config.toml
norm_place = "pre"
positions = "rope"
bias = "all"
tie_embeddings = false
init = "uniform"
init_std_qkv = 0.0261
init_std_up = 0.0261
optimizer = "ademamix"
lr = 0.000177
beta1 = 0.9
warmup_steps = 259
decay_fraction = 0.426
decay_shape = "linear"
batch_tokens = [16384, 32768, 49152]
dataset = "wikipedia_en"
MLP neurons of a small language model. Each row is named by its layer, matrix (down: output weights) and neuron, and shows model dimensions 96-287. Each number is 500 + 25 x the weight over its row's rms, rounded and kept within 0 to 999. Numbers have three digits each.
Before each neuron's rows, "raises" lists the tokens whose logits its output raises most directly, leaving later layers aside.

raises: "d", "t", "l", "de", "gor"
L4.down534:502488482477443502481508547471546511493487535477492514511471560511488504511497495499493511469490485491489483461527503508499473467499492508476440500465536516500531497487496502485469514524504535510467507473485518473529480456512500542487439496526471560485499488471517479497487476494491470433466478525505529473505485503474492496508497470493524502518495479482454475502458509501525490548503498495511533490500494498491432501506538475493451488486505515475515535500479471463443482467486479478514516506548514547514479487516571502512517533497523490504527488474509474469496495527443442459

raises: ",", " and", "-", " &", " ("
L6.down944:510526469487486515508466504511507459493517465484478458472490515489501466536501519521514512508520518530499553518510501492473513559529492490496518529479486515485470451530528500489519500534489456477501511491489484497445490540495520518532482513487545581506532467477500524490511483490547496435527519500486474480487495531498499511500493504514526498526514502531536465562471487506485513488493463493475497527497518504523510475540495510470501490490449540490516500496553511482504491457468527507539473491511520519491446521515533495467494527481517500502472488507526499511478473469464451488

raises: "rog", "d", "urs", "er", "ering"
L6.down687:490500530514517486455478473515473494503462473523497477465496509525520555553506509480517446483548446483487478487514498509538531454545464483521500534491498507472513474482475544516472521496466474506487465460509490470509494489487537509527463508477540539479483532515500477514520487514493488509469528510524479496475482471475464523509468493497484494499539504518483518463483458488504546519453532502499492523464446502522468528504466513514486561528490474486515520494525523524512529530472489487475478514544509485492490498509490512517502518515484476516483480484470529473528515524479538480

raises: "field", "ious", "ional", "ized", " way"
L4.down229:496525459493517506482484492470472487480463524499511455501498513535550483544466502513475511481460510529507462489492513460506504482518524489469494512512455482497474475487472500523476504490439473493527500486465487454499528497475510486500511547490497506518465497463477520492515545512515482524506521482550506520460489538479490497480517530505541523491515529494536470527493522532529508514491482465453452465489489504449517487494459519497534541525521565475526481464504531527525495532494504521483478488525518458480474501512483517517466477448524485489563512455505540510458486504501477502

raises: " is", " was", " has", " also", " would"
L10.down126:496500451510541533516505456534488513502512540497489497560512507482472464454497462465520492497449517548493513520441504476433495494504502455533530512527526504503519489513507515501495540498509504517529496499503478526485516530526553493543531488475509473514537483505538501521481469507495496454513467546431450496491523519474464497513477507488491502516507518493502533502493509553502501527481479510505516529517478503497554487479500507480487469445524457521499456535537473484528506479492455486537484491501486529524489511519516518481519466544500484528468499532465506490518517492507521528

raises: " of", " Of", "omet", "ic", "ship"
L9.down370:516497479478513512487484497538497505523486494522492508403505451530469484485495460490505478504555463472467501528495477475486492481501524480514465472544500459486492546504529486533454478504507533466494487488478482547504451501508516523521516488525511532470497543515478517517486491486519496490494477496530499508485487499499516499559501503519503504500489482485526518493470507506563478525429515509482539546490538509504511470530505540441527483514513502474481518478516514489501495493501455506495480524517511508505490465482491471477494524513474510521468507465514470414527540491531525512

raises: "rd", "tha", "ctic", "yer", "r"
L6.down219:518484494477480503503491514550488513536494426526520493518494491513451500483494492516553547511510548450493522488457517480477533492493444469490511517483510512437540514471497497472459517487463494472480549512504519526519517522538488540490523514486482521512483496503533471531508519497462492496506492470450512530503514478531491462474487542491483493478478483494511489477495534509501454532549497487533471461470491470483521480502469485485537519491459514502554488486507489504493483480490515482556504525536504528495494485518545495467447554452490483488524503425475494523481468500526482516

raises: " of", "e", " Of", "ture", "iz"
L10.down248:527508474474532447476491479471515520542533509541535491470507493503460508487496493486532555498524499503508486482477483514508487483526511510507551497502506470523523526538468496510474474482484487498514509499499486516499459479492482481483492508485458486453513499493485503528500537547514548498486529498540487521509484496538476538513510508507510474498430496540520486498500523517505537429476549535503474482491512487494482511490513506486520458495551528495475499451511484514457451477496494507489519533495499450505516518475500486490542524499473508485476484478474477485474517487472499551

raises: " in", " and", "-", " (", ","
L8.down722:508507474496489486506536507508472466487500444500494512611550499475485475476484520517472502511477531499471526521533521477480541515484549496542482517514524553469481497469499518476517500469509485502486539519552505510463519528516491526556502533496506493456464486514469523512473499526478525533514485489480491486537532533513505508489542476519547495480522463500512487488491519488488479499576494483491456504520521487518523474480509506473461457442469522522454511540502490502491497492485484512529479491519485485547481516510507537503463497488490491511481477522489484514460468500523472486

raises: " another", " many", " his", " their", " some"
L6.down177:527485493522474524485474495486533524456480511531523473611470509503510523527492501539482499501535528527451499483509490530488498486513475528493475463481528488498537530498520539513468473481491505534513495500530498472491515540510467467492428497502504498526503445480505486495493479507494496481504506509383527494481533527454491516533483471503486480542478515533506553500535474518511498502465524518532475485484530503450495520503524514511522493457492486492518503491510504508491512496509535510491507500482495503502480525481478468463475451505493519479444527449500497475476507470511517514

raises: "?", "\n", "\"", " |", " –"
L6.down522:514506544480538498512492491486460450488458451511523484543559544519506503533495538492507488462486512516479468478458518493497493529459523490509496505470518507475485491463505480549525468500514494532517472532506538502542493523484533517486476497508502484481501510490494472481497449484462489495526497502468473516473505551496513517475519458512518517463542524518501469493530518539526489542487480496444526480538480486469505504490499468533495487524495513483526526487493499512506495530491508476563507511508506499525501500533449560519524491492512490552470512453527535525505478477510513485

raises: " of", " Of", "tain", "quir", " related"
L9.down285:510506501501512472508508509498463531554527464537496514489524457515478491474522504512501517492530520505473471524420488538506467515531531507462499504512447479457534514485496465488477498486510516480499483503468519516470500525428434509461499495526502475494519466516493506461514488491487512473511493471521474501496502498470482484502523531496513523522525482492501463510473473522525532499512529507490498462515437521492472509500490554487533508511514491461552512491536496521524510535492511501479520461474484490478509540457496464533500529539468542496512501485514467457504535483483515497

raises: " has", " is", " was", " remained", " would"
L10.down748:488487507523486510525497494472488539486520527490482523560505531484499518461470499431532511527483552510520504489513534479469499458519493495518512530493474518523508486486509496493512476514518509519502497467509483509494523511517546447509510483506507451483527560503498507503511456538512477518491502518483457502514489519483472484505532472457545535469486499503491482490469515480509485499553489502489488480489499515521509521469563480481527479490495505532501503505534439497474482470509495506513496493535540526490520523457510506503483489501515496520508488527501508481474523504481522479

raises: "eri", "era", "ci", "ec", "ois"
L6.down915:481519490516470470463467511540506495511527470518515513562478468529488474506522552500526492483508522518480475513507482476487541493489482520537512513533477514501453478488524518532445534476494500440496549489496554485498512458496493509469477494438535519538551513444524516504542491464496538503497498488492512543483495512486502501476499503516495504445543467501483444498482496468505468495527476482536473491458495515517466489488490486510499475496493487476524511506492498501516547477472515466468498503493496509487477532475488484446492508486516499465504482477477479493498510517481499536

raises: " as", ":", " between", " through", " from"
L10.down90:454498520546514499518460496530496462493459493515506509483537529554466527531470476501485463509486477514503475494486483481500513516476515496539531449480517486491535503480517535500503500501472498508518483514555486525524527520507527550519487467457476468465517552513491477535516490478480541456520448529506518502460506507479523502503447470534516506513550600523488537508480468517472493506499528445448516491507547507506471488515477545517511476469460543488479521505501492511484539540487471474558478555485481508502491459490493518513495452476451496481483462494473537531485513495483505480

raises: " until", " as", " from", " before", " through"
L9.down124:529468482494530464518454507501533485476520518466472482441509508503529514507504489478474518512447523495528505490503507492472502488492508515504513486467504459518517486482475496508520454531462457491474512560523533491508488508477486489467485523482505492509524491457518548532492540543494488504533467526505491557457484520531555519503472510492474499491487520534522507495501491521531477505436539514463523464458522501513579504531529503506484517497499525517519484519478425517466551532454476508543482518505537542491506495508524510491495497478455502523487471486487502530454486485440443478

raises: "y", "n", "t", "d", "er"
L10.down399:521499485507492504525469485519516525493537528525517508470514495482501516491521506447441473505511514512503503519505536480521476475475490505487490534478479472506504480494517532505455516476508513544515455487503561476470479522474490479490516475498561491473491515538492540545523476463463516498511477539502511525463506479439478542504499495515495491481475501535496514519463495471470483525451510480552470490494496545505506564528507478584514521517464460473504570510490491512474525506494538458508468487531546519514484498531503512497485523497467496504522498489512512498481492511449457515

raises: "on", "t", " of", "h", "ten"
L10.down393:495502460530501495495491521488552486497540488523472478464514478527497517539483555510552477496466477531474508473495509520476445509490475477521472504494458472522529488495504531493485469479523487487452480498480476560487472507474515506485516485492482506462510516515516518531483477503497486475496530532480531537479504570545498468503505483508481470483517470517517498489519538493489476498484485534470533526480508501509455519473440485489485534525508513496499500519483499492564526510508488491523480495523508477499476519516521535483517518457515511547496445478497500506510501442494527502

raises: " was", " is", "'", " of", ","
L10.down467:491509507500486491489486486500507506486524506485499486534546495516491502478498463506522525487511468531522511551516530473516489531460501466532494493501503502522500459505556499544513465545494512481508479500484493531475506490502521513514474510498463533476481531472449499477504505496472457475514528539512489498476557518460492529522491477510516543472500488476518501512530540529540541519459502460478543515521493536510530544519489531471476456448516468513538543507471486492487535511489492495523517515522507497490503498536529468478488490510479473534462508502499490479503479467484504473

raises: "-", " |", "|", "\n", "–"
L6.down415:458504498504455504493536534470496477527497484474485489528515488467519530461516518474469456481471452481454550493493492478474498494506520491503483523487552508450543496529504498501538504508509494485467477477499466510535489462497505479506530490481516477505519503521481500483479529532475478550443517494465490491474558504536511523517451503450498489511538514535546507487538515498482515500493499503487527469550500479519549532486476482546481530535495534482462573513508482494462510529489517540526493500523484492507508522510494517477480501500524491534482515450474518475475469527479481484

raises: "–", "al", "on", "-", "our"
L9.down10:547511532505501542467519520454459456557472500500481518501550528497503503513502494526454532469426462481511505517516484508475516536514522525494474478516494478456477458518507561508524496525486493519490479475507494542486491492538490508467538498487492515493484469533473503475487497508505440485502476463495514491498486484508543500496483453514479453501514490526542498511517482449463518489518511472513509526497477496478551500469519473526479508490525509459436487469463490490491526504496480499467513491487508526475482528560520512463523525479483484489489460513529540472477474537522497469

raises: ",", "'", " (", "on", "y"
L4.down219:513495470503543503457503517514528460475494483466525475547507498499503474513517507510537530485475504493504457543516530488488540503465479476530482512492450536499486510486487499485559510479521454519502491487469458526483551481465500463465507499472555522534522518527482453508508517537489502484543510487466497496451476539501511497491477512536523436477525488516510436513496510469462498530570498487423505514539521459489507519485493495503476519508460472541503503471527552472502525479441549544546503532465512491506468535524538489510476512487484524459478502472459509529493502494500493513

raises: "s", "-", "–", ";", " to"
L8.down270:531498436499468528485552520490513463481503500483549481585530525515518531531483525522488534532486499486482483534545489499481493511505531478500502464473508548466479477457540540503526483482475446497532477453489485498479463523508490525510504500500480468496485476471512499544460491520479563501519496504457520485484506496536522470527508428460532482524532467500491543517525492458494471508604506444507528481538489486514505543494492458499432451510492544449504487509498466498504479526505495492515499521492519472509486515533493493478506521481491505509489511549510498512472474480513480487

raises: "es", "s", ".", " of", "-"
L10.down708:468487511484503505471555496515511510514491496533484491579514504520420481477509528530478492545510508514473531449479445489515475472498533537509499512502527577492474509501489509504529480505512447517498526495525449485470501521475501502528501456494498473475491485515508472506460561563529516493462522492414464485511514508472492470528508473489457493501509482473512498501515507459551472481594438487476520508497511490503490489499524487481517484454508472500463494504519534516527495504525509502507488500472509426515480520475540515503518502491481515500471477483483512501545492527483496505

raises: "\n", " |", "s", " (", "\n\n"
L10.down98:506495465507511437468511530506497458520481545472510502544508542472532492485454524470499480480516522480482518493488515479482511497486548483507524453511516491508510512513508501542527528528490489515537487499475474478479494524495501505520518515488529478505503528495494489517515522531488542494509487443482512516466480547486509539469510498534500499513526511453546504518463511522539478517519530518471486483515524492511488544522490437526471477486467491489519496498473419491499534519478487473535518470489477520492477501550444508472510472476499508533533539459455514504486489480493495490

raises: " (", " |", "\n\n", " /", "\n"
L10.down35:511457424493506541448474455543538488486507502493482494594535528530522482500493509510490479498534490487444495512457500499510516513528505497525507500507496538540495496460523515522516500538491493474487531493458528497426505503461515517541453533480516491502496507506473486518507482540507494472516511521481484475470509513509508488495480522502534537492501484476518506521518512539500530506583476524457532493542508444522514483477514485536501510500483474465521489476524496483496498547520511518527501513515495496527435465524480514484493471490526516511510512476514474452490466491519526488

raises: "o", "e", "of", "ous", "ota"
L9.down288:533493501517506509493518486461547519528518487501520496494528476497498534470499493526482473459520521500494463510472546535496474477529477493457509490473481481484494484512514504501522466465518481502529500550498476529497490513530536523485511520460507520466518515486511495491527513508486534473498495508535486549516498565459475458443511465462522475471516502507536534492548511492491491551483442517495498498455500525474469498514499493467510506521471483542446532522467492488510527494523548483469484519460472490502466494450494527485528505511530471509546511470534521481529484511485539495

raises: "r", "rd", "n", "ran", "bor"
L5.down505:500506497519485524547475513480523512503514477499546491500513519513541479504524499532492516498501511500534508520491492505491513521503485454526513555492515510502477523442493524477476502444501458520501510462497491507530533446495477495489483458514524538548500551505536477520463490483440509485511482461483496460475528475528517488494460509514489531513472477523555518502485523479488563486507530498525484513482487506526465543471527489467517507489473482480491539522478486503439507508484468483505538560519516503469488513529476463497495525477527495513543545545480483490517522479511500469